config.toml
activation = "swiglu"
norm_eps = 1e-05
positions = "rope"
rope_base = 500000.0
bias = "qkv"
init_std_down = 0.00378
optimizer = "adamw"
grad_clip = 0.5
schedule = "wsd"
batch_tokens = [16384, 32768, 49152]
seq_len = 1024
MLP neurons of a small language model. Each row is named by its layer, matrix (gate and up: input weights; down: output weights) and neuron, and shows model dimensions 368-559. Each number is 128 + 32 x the weight over its row's rms, rounded and kept within 0 to 255. Numbers have three digits each. A neuron's up and down rows have the sign that makes its largest values positive.
After each neuron's rows, "fires after" lists the tokens most often just before its 100 highest values on Wikipedia text that the model never trained on.

L3.gate2269:127162063075102109088118106091122110132108120124108079156031152188116115148185111186122157116114088023084116156110152136151123091101153067100061132143099126151136136080089120039145123096080167072122103094068068206157146162113072069057070148083099123154130121152093143154090073116122085136176125086107062088110128163109119141092110107093115154178096093153144149203151093135120078109092120144154141164122126134151137088135140122115134151125093148122182146096138153083152113139203096198092169141089148069155146124128124102112141129120091131124159131095160133121140100169082082191
L3.up2269:172163170149116206154152151097125113126090126103181189113148049152099145176084076150166126102104142165181179179141191131110221136144139119079109117087137172112151141117136094208097154089126120131105148151183106122084116107140047174143172117156119120142143175150109100153116120105095103197153099097139139110147085057136144122081073114116114138070165117167087120140123138117100117095111148191089101142175157174138178051103137143095079134125112163076110090148120100109184090139114122142157165126164099152189122122144155173112114079094162129131110137129135160152119138118101058149
L3.down2269:136118124132157097102135125132105207106124108131123146096139114147162121083117088103154136052079126129161091118056073075166132142086141151164115119105175095122160116097138169131059180143102194126193217129139140198114118129154142066088127116118091121152180137119133168091097069110047188097105167092133199158150098095123118112108081178163131129134089107103135151119185115079181117157140105106124111168130125099112102110169146114120191111080117099118023104129106135247088134125106134159121172094165079134080112148140115114092159077166115121158158088077127097111220119180083122103
fires after: " is", " was", " It", " had", " would"

L3.gate130:108195115107079100160138174130148145142128171154146132074077125108147126143115116149096156092138094174160106142144158072131168107096155161162107111104132168094122136117189117164079114201123174165164160163161134161159177086172113168114126164085114147184088126114097135129061117093141085134068087108096128111143124126118140153167079142111095121113138155099130158116124161163133123150156190063156121131096140104158159159155091154088140145086116125096107131122108085074110124140130109170111126157117112132126143102102141169165201156108145093102102163055099119211172126174122048111
L3.up130:108157069066147169131134187077120120140110205130144091147109164134161192146109148102164139118140102128191140137123139137115108145134092110112100142151109162126155126098101147123160122094134113050194082132091122156076134116070116165121112107067136092121155087147089060077139139155080103102157125139161155132130152153157111172113102063106042174105150106124116104154110108103109117095077108173139141204108139159127136139101078122107098199053131112119134146088106178134140141122108135099123134079145133138142086179106116116132145087049166142095122174083085183120135118091110172134
L3.down130:187081068092165096160192061066139163110133195100152084119102165159170128117064131104184123109099146103120119141052140166163090146144143098175115133139151181137144090132144159150126219095047088176123149132168189063124101136115072082158148129117132139163115092158125150087156147094137057116104087096162183118094094113102169071150096089094114088158105108128104168139151171110136120114060130115167123124062098111148118128115155140095146140156185096168081125140130110141115143117114188155098097118152109098177149120140131117096131147112133157129162129145132158060170062140180094050
fires after: " was", " is", " were", " been", " part"

L3.gate177:169144038097184145179093117088164160157110130147109081170069109125132136159163135160060202166160094112102145135149150069127113154085083151125102039179075101190148095127106100081117105128104130115098143100159146091102184120142109149112078183110129156125132181093100136097202052207131079171162119112077148148155152197132134128155091123120126142123145115065107158142144138110102112105149101144136139126102123126124130150165135184127108113111125134154066134094098153119052156165113158114121132097173091094090123131121186068175179084116136085162134163097029125145142080099135153118
L3.up177:150095175077147077154100182103169097083118151143168086163199067104103085135167090118128116133101153163094118169130138132079127140113101098110126144117121123176137175118120108139097093165171152108120173175131141182100179127070099204104134135195061125096103121111132083139106099109132109124147140084168114128142163106163137129160159185140155174093113052160103068180139159137124120115127100161086196063179152135169179110152098177139137187097067138102159168093131170173111049073112131122086149075144127102105087113025107141109076121139118103154138099114137074186108157154124150124
L3.down177:157107152121158135106141137163131144093151151148157104091176158158181097137142111145128151063115167148075090156133066178138143117148095138057150136105105197139200103167092155076049095108102130129137130108119082142067147097165162132140131101106111074134049171147194077108158140107112114061128092123150142118084120204107114101122115204086128151135136111090137102135116148133140100082086114156132209131147128132111144130174142169099134190094150129102063142124109097198134110095118124167093120155161138096148125109109135155107114087153115131149138125136116126115107118113070143088
fires after: " was", " is", " are", " were", " be"

L2.gate1710:160102117117195154086154086109109182088137140066125061151113090090133109161135106109138145110147177134145134106160158131151095096122157181129143113129150133163086119114142086089119102087105180121119081098095144116143090125153116122094091121164136158152121153093063151109166139063118075146189114115126171124109176146146103169146117111163100121168122139112153118088112109083133108141150126196067166132138130103120109117138160182131162099057115166152169106095122136148116148154042105117056120115167127051142120145138156106066065123070150115157089124133127095078149152104190161160
L2.up1710:134134149083105129114152115078105105161121146187173124163130144163134115158199105164075082102118146084091106124057138112115121118114137080118154119157090070135213138158140165095118131130154140096094121108115120133062127134163088183139172158142152120098137138183150134130089164104107079215129140133094149156140152173179190109169158181090121132086125097133105159157116166087115178174116187123071119155147148098178150145170144103102127132136169157124144107141123132118106144119112112161107149092092105122099164102113153135141116134103146103133186160199111114077136117132124164097
L2.down1710:097136091129108103054088124100061128157136145179141125098062117078155137082118151087113123087105161083083145117091091160140117116114142108101118164153145137136186157181156159121122116111106127109142121110108137120175055136109154162169111200170111125144127147165169106088102136151109103166132190122137122131091161068169138136148162095125124118160105148107133141140108122189115077172167138107135110139105130097141132083137145072116071107141137068159139175155102162091138145119116087121083126100105142130094160118083131115145132139092114116146129121192150113140100121144165172123
fires after: " the", " St", "S", " No", " =", " |"

L3.gate1246:131136109141051170120144113171166107163117153107095119177097177125131117123215118151120100110110068202171120071172108168119141078096120093158114106144168123170150124125099092167091135125146155125145111113137108147148144088171116136114108194069097108051109175113154071138182147120094116145141080159102142166212039152089089165164125123101092136110157122201090137152134121111108081128143201158094140154100166121193128164193062119118114097145066146085149143120119142098133186095110146163160136114144166174104128081108129171156151143151184098108138124158143104154139098154090156083
L3.up1246:179169135106199129117167131131195083163086107058147115106145113157101114132142006138144146145145110072102121085123111167111077148065124142107085138163165175180116115116132103170135139082097152084100086115136087181105163157124099182077128121131094203102156119170117096150129073136125161129163092150188066156135126066113130090127124109160090138083122096119135103102147100109122160134102082103130115182155094121091086100133137090142104163092096120161180083123132074092136129135060108194071121146078097143072148145124152177159081103196159089183127166045123159138183109120127120146
L3.down1246:132130103117128102129137170154178132046124116112109134108110087158140133092041122127135111127154157145102103137167115126138141145049151143083071106101171122115097163111071175092160158123146186141105152083061093124157115116150178110117135156145122090188124139159095165094142221081163117076126079075192104116146120093105134108109109103127100147109074155142102139105134179074119129131168123134116125065117105111151097137152085153147146106177191132130159189120117095150152083107159108183088177146144103117143146122149082141094145083146166077138146115081133201096106176145130148130
fires after: " was", " is", " are", " were"

L3.gate488:194165115080172121123183137069098148153112118082074141151111085148113160154123057155129155098093119170135130194113126154153110105124122134147146116128121091095175123168079133110171146138114086117140150113054093127131120094092118128094181093077141125187103141105151083146106097163147089114138110157165125175132101145156175083149163163108121128096159116160100133178106157096180141166088159070139169128115169168128131093173031099095157154152172143093161082100167160111130105112162127116153163154151132102116110119104240150060151101137197101130116146101109096094126143072112086143
L3.up488:179127094087143087114128070068150088128165146123129075187130164117133126113156113149129112131100100201099145176128117218133146168146093081151100176119130085157122091116129089141140181111095116129114140142101094177130177120147131180122118122157131143102094151082089144114112087137195171110135129157195135094110158094159152081148139097091137112104109099182110095131108131172127143155149107114076131142137115150148121108121113120152123114110123162104130167174160122120133163144099129146093074138139092168140107161074106183117086168104150150081078078102085126172107156094140148135
L3.down488:121064117119139080117095112094125123080185103135099160134120163104151180130146150117107145147133148131160148145137076125145100129138139119113115067056114096102167152094102152122098135131167129106174149127138134163056138086103165103158167148079114090121075091134147188126119143135125159113129077114160131065112154150126122124138142142128150184122162193113187158147163097166153128158098155136103080192103114085147127172157131161132200137127156163118089129102173140133155137151103174191119082130107131116181122174079205070091133151129101142191095029122137119143169142176115138155
fires after: "\n", " was", " (", " were", " premiered", " |"

L3.gate807:152125091085104130121143148144140142115132152179134061116129173114063111075109112146098150075147119166150148086157151115167109096096136136102089114106156123102128144125179127232108128188133191141139143137132164174141122068156113090110171127116137157118180147138127163140099072129145135169137106106068111200120094123138082142164135092044100128163118130148111090122098175078164039070143106146110154132114170140131112118198167061134083146109147151084060110116108062136152109118124124154151114110112108111169133155076157158131162129152183114104102118110059131161143199108097135110
L3.up807:219140158088189080131125080087152132086097121144120113189092160121153121117107087168206151139073147164145071129116125156109133175122153123105169216097121136125127138146140115186088129146094176065142109074147162180052095168100073124092125101137100088213100127092114164176174097098160169126091100189111094132105150116144072140120111096184097077185119082146164116158107165126111109110114133116077131178119175087089125147155099122097135092088117145143162168166095095147151200102141046170159168103159087121132121087091110161168140091139139225096069117068109112112070162149135152130
L3.down807:200156113110109037097157127126115146118059112139137163117107106152130091123058147102175078095121158117146130157127074118113173108109145133133131140110120188148121130137111143060114162156137090140125160078102157080152143129144139056117134074130082149128080130157081146123155181101172112111057064109173131122102140125108131095134135141127137169098085099095111167145124142171089131129086123134161072130117147129106099141169117136137167083119255149101169096109104122109162138099134132143106094095124124127184084113146128121116092107075093133125127141121136158096123159162138160146
fires after: " was", " is", " were", " are"

L2.gate308:107141101133130128102153090130208119141148090101089177139172103081142101151125095123145116135114154149119108104102111107093108160121167171130108071137107089133154149114140077129106131161108172175143117028178086072123102127137168208112135132103113099082154141138103130137160145075180085141168106124172153134097074155161143132150176140115099163148133162196082153189120060136151103190149150135127136127122124112115121068151086155127151144114119104145141129127152141138060110178133103106103112174074185093122190109118087060143102109103113136124130116148157077134137130108122164142
L2.up308:119219138171065117109139141150083143101118126120108067157108145119094117110075150115061133124086107148149105135069125090116153167150166094106145091118118082143129130161151120142143119130147207049100155194130100122162116091176124112155108170199140154126122098121155173119134113163100111157117083133089125144084175098162123109131096123151171162127098144177125156110112114068114157155115124136147185112127166094077124127143138151138168157099105153134098068144146141073137059163166094107141166175108118092084122151133141102078160131119148086132137071170128136078137134110082134133
L2.down308:107134149147074131078135138062147161097141149142131123126103112103123124204077083134153155121127098129150143118153079112137162141097153101186117069062124119166121144146130189102155098097151190109058129079075118158085117125091143109108129175192149070092120113131136191173161141118107122081118115137149131154079141117107105152135157089150178151109180126194130158124166139099148148169173097124112141074122115139106141103122127141114070141160144209150138091155144139116102084098108096106097155136107120130099110135141170123137072113100152057160117093102179116111131137142147109089
fires after: "S", " D", " St", " U", " S", " F"

L3.gate1633:176080070183077173085116113170118147151130161187163125064096139121128153108050108136127110167152142163109182124069142069150124074077191084115069145175162128091132095174132064146183080076089129147150046085122113131143116079167117135122117158124120148162118106134072101141125135118120178131157132111105182091168180136110092124149184109102113146114158143099117077079114124088134137163126141124094138129143115117179132093123140140221108143073165066103149153110166143150147132069106123120096045155146117185117086125171156158132184163123147095131151083123098074106120116060123177088
L3.up1633:091084088149148124075178137138133168118135156081146142155160127115130153123123079181130141134111187098134122118103151165112136161120089174147110056087113095142035110160099118131107126128086123116134112139091107078068136117166148065061099096134160130159187102067190176107141106122157137088141113134123102129089102072161196056164114120101084177125114066135091103127116102117120122144097133130158069197166206113178111176152074145129134122162141071119087127143123101163166143204166097141065152090150119151126094176123112128150110098099129168132123136154145145142128104120100169118
L3.down1633:071135017122148101098122086118152141129140148066096095080156131130130139140127148116105112129126080100186123133091093150111143151108148154178152150102117111115133194114109108058141150110160129082104092097127114110105178075181094127087151134092137166156151087124143092148126159151179184124104109129135118120161153125161138051094129106082125152139126132123088079169118116063123141115160137123136110149082119154132114192127084106100110106157186138161106139108114159141162170127137115105085136098124081171088139134090169137147113121135125120127096159173096113142123109127123160094
fires after: " \"", "\n", " (", " |", "-", "==="

L3.gate355:178135085091167136169133069134153145055149117126135131161098079118099160115109166111104134107112140168116141135068103128166102076141143147127116140164180102126163093120182111108123112163110136090192113133140095153115122052132111106062156154131194155082054063166119170136109173144150110140150150076123092119187105122156198124138125113136178166132111113104127130134120102089147125165148141168096142093180106097137170166139133120155070177183078155124122123079145136108147085122156100136126119146191131181146098136132130115105147110140126115080133128126156099094161133094091124129
L3.up355:160121077089180178128152091172101116137155149058154108121108128106126151157141150184085139152106156069212180173135189173090095150130090113100182093130135082128170158128163131101136117137132118157137114110126099069144207112166108088100105142135114055157132068133111156100100138175062158105130182125140149129142174155090176145126115111129147088120120147132132131144142135083075132135140150076151070162161124178110136099133075153150136165098064147131171117181157147131191134047160113128140125152128105136161119174188131163144077085119105120132129100133113133129117080062085153080
L3.down355:059102112107166120111134142092115098147156134116118091080129074137118119131149181124187095143157098085172173171148160146115128087139140151122150122156130147139147186185118110141211141104137121093093150133151096165089188111177124161181131101102142094129113137182074077128124103127110146112101176155153121155155107154127187145132131106129058095106119147138133135181138145108079182180107123135155108165097097089070103110184106177103154074153156143119123146123122168182103099128132113180017150124072082070130076155134104090142092073165151152112152078172103144113139158104075183130
fires after: " |", ";", " a", "-", " for"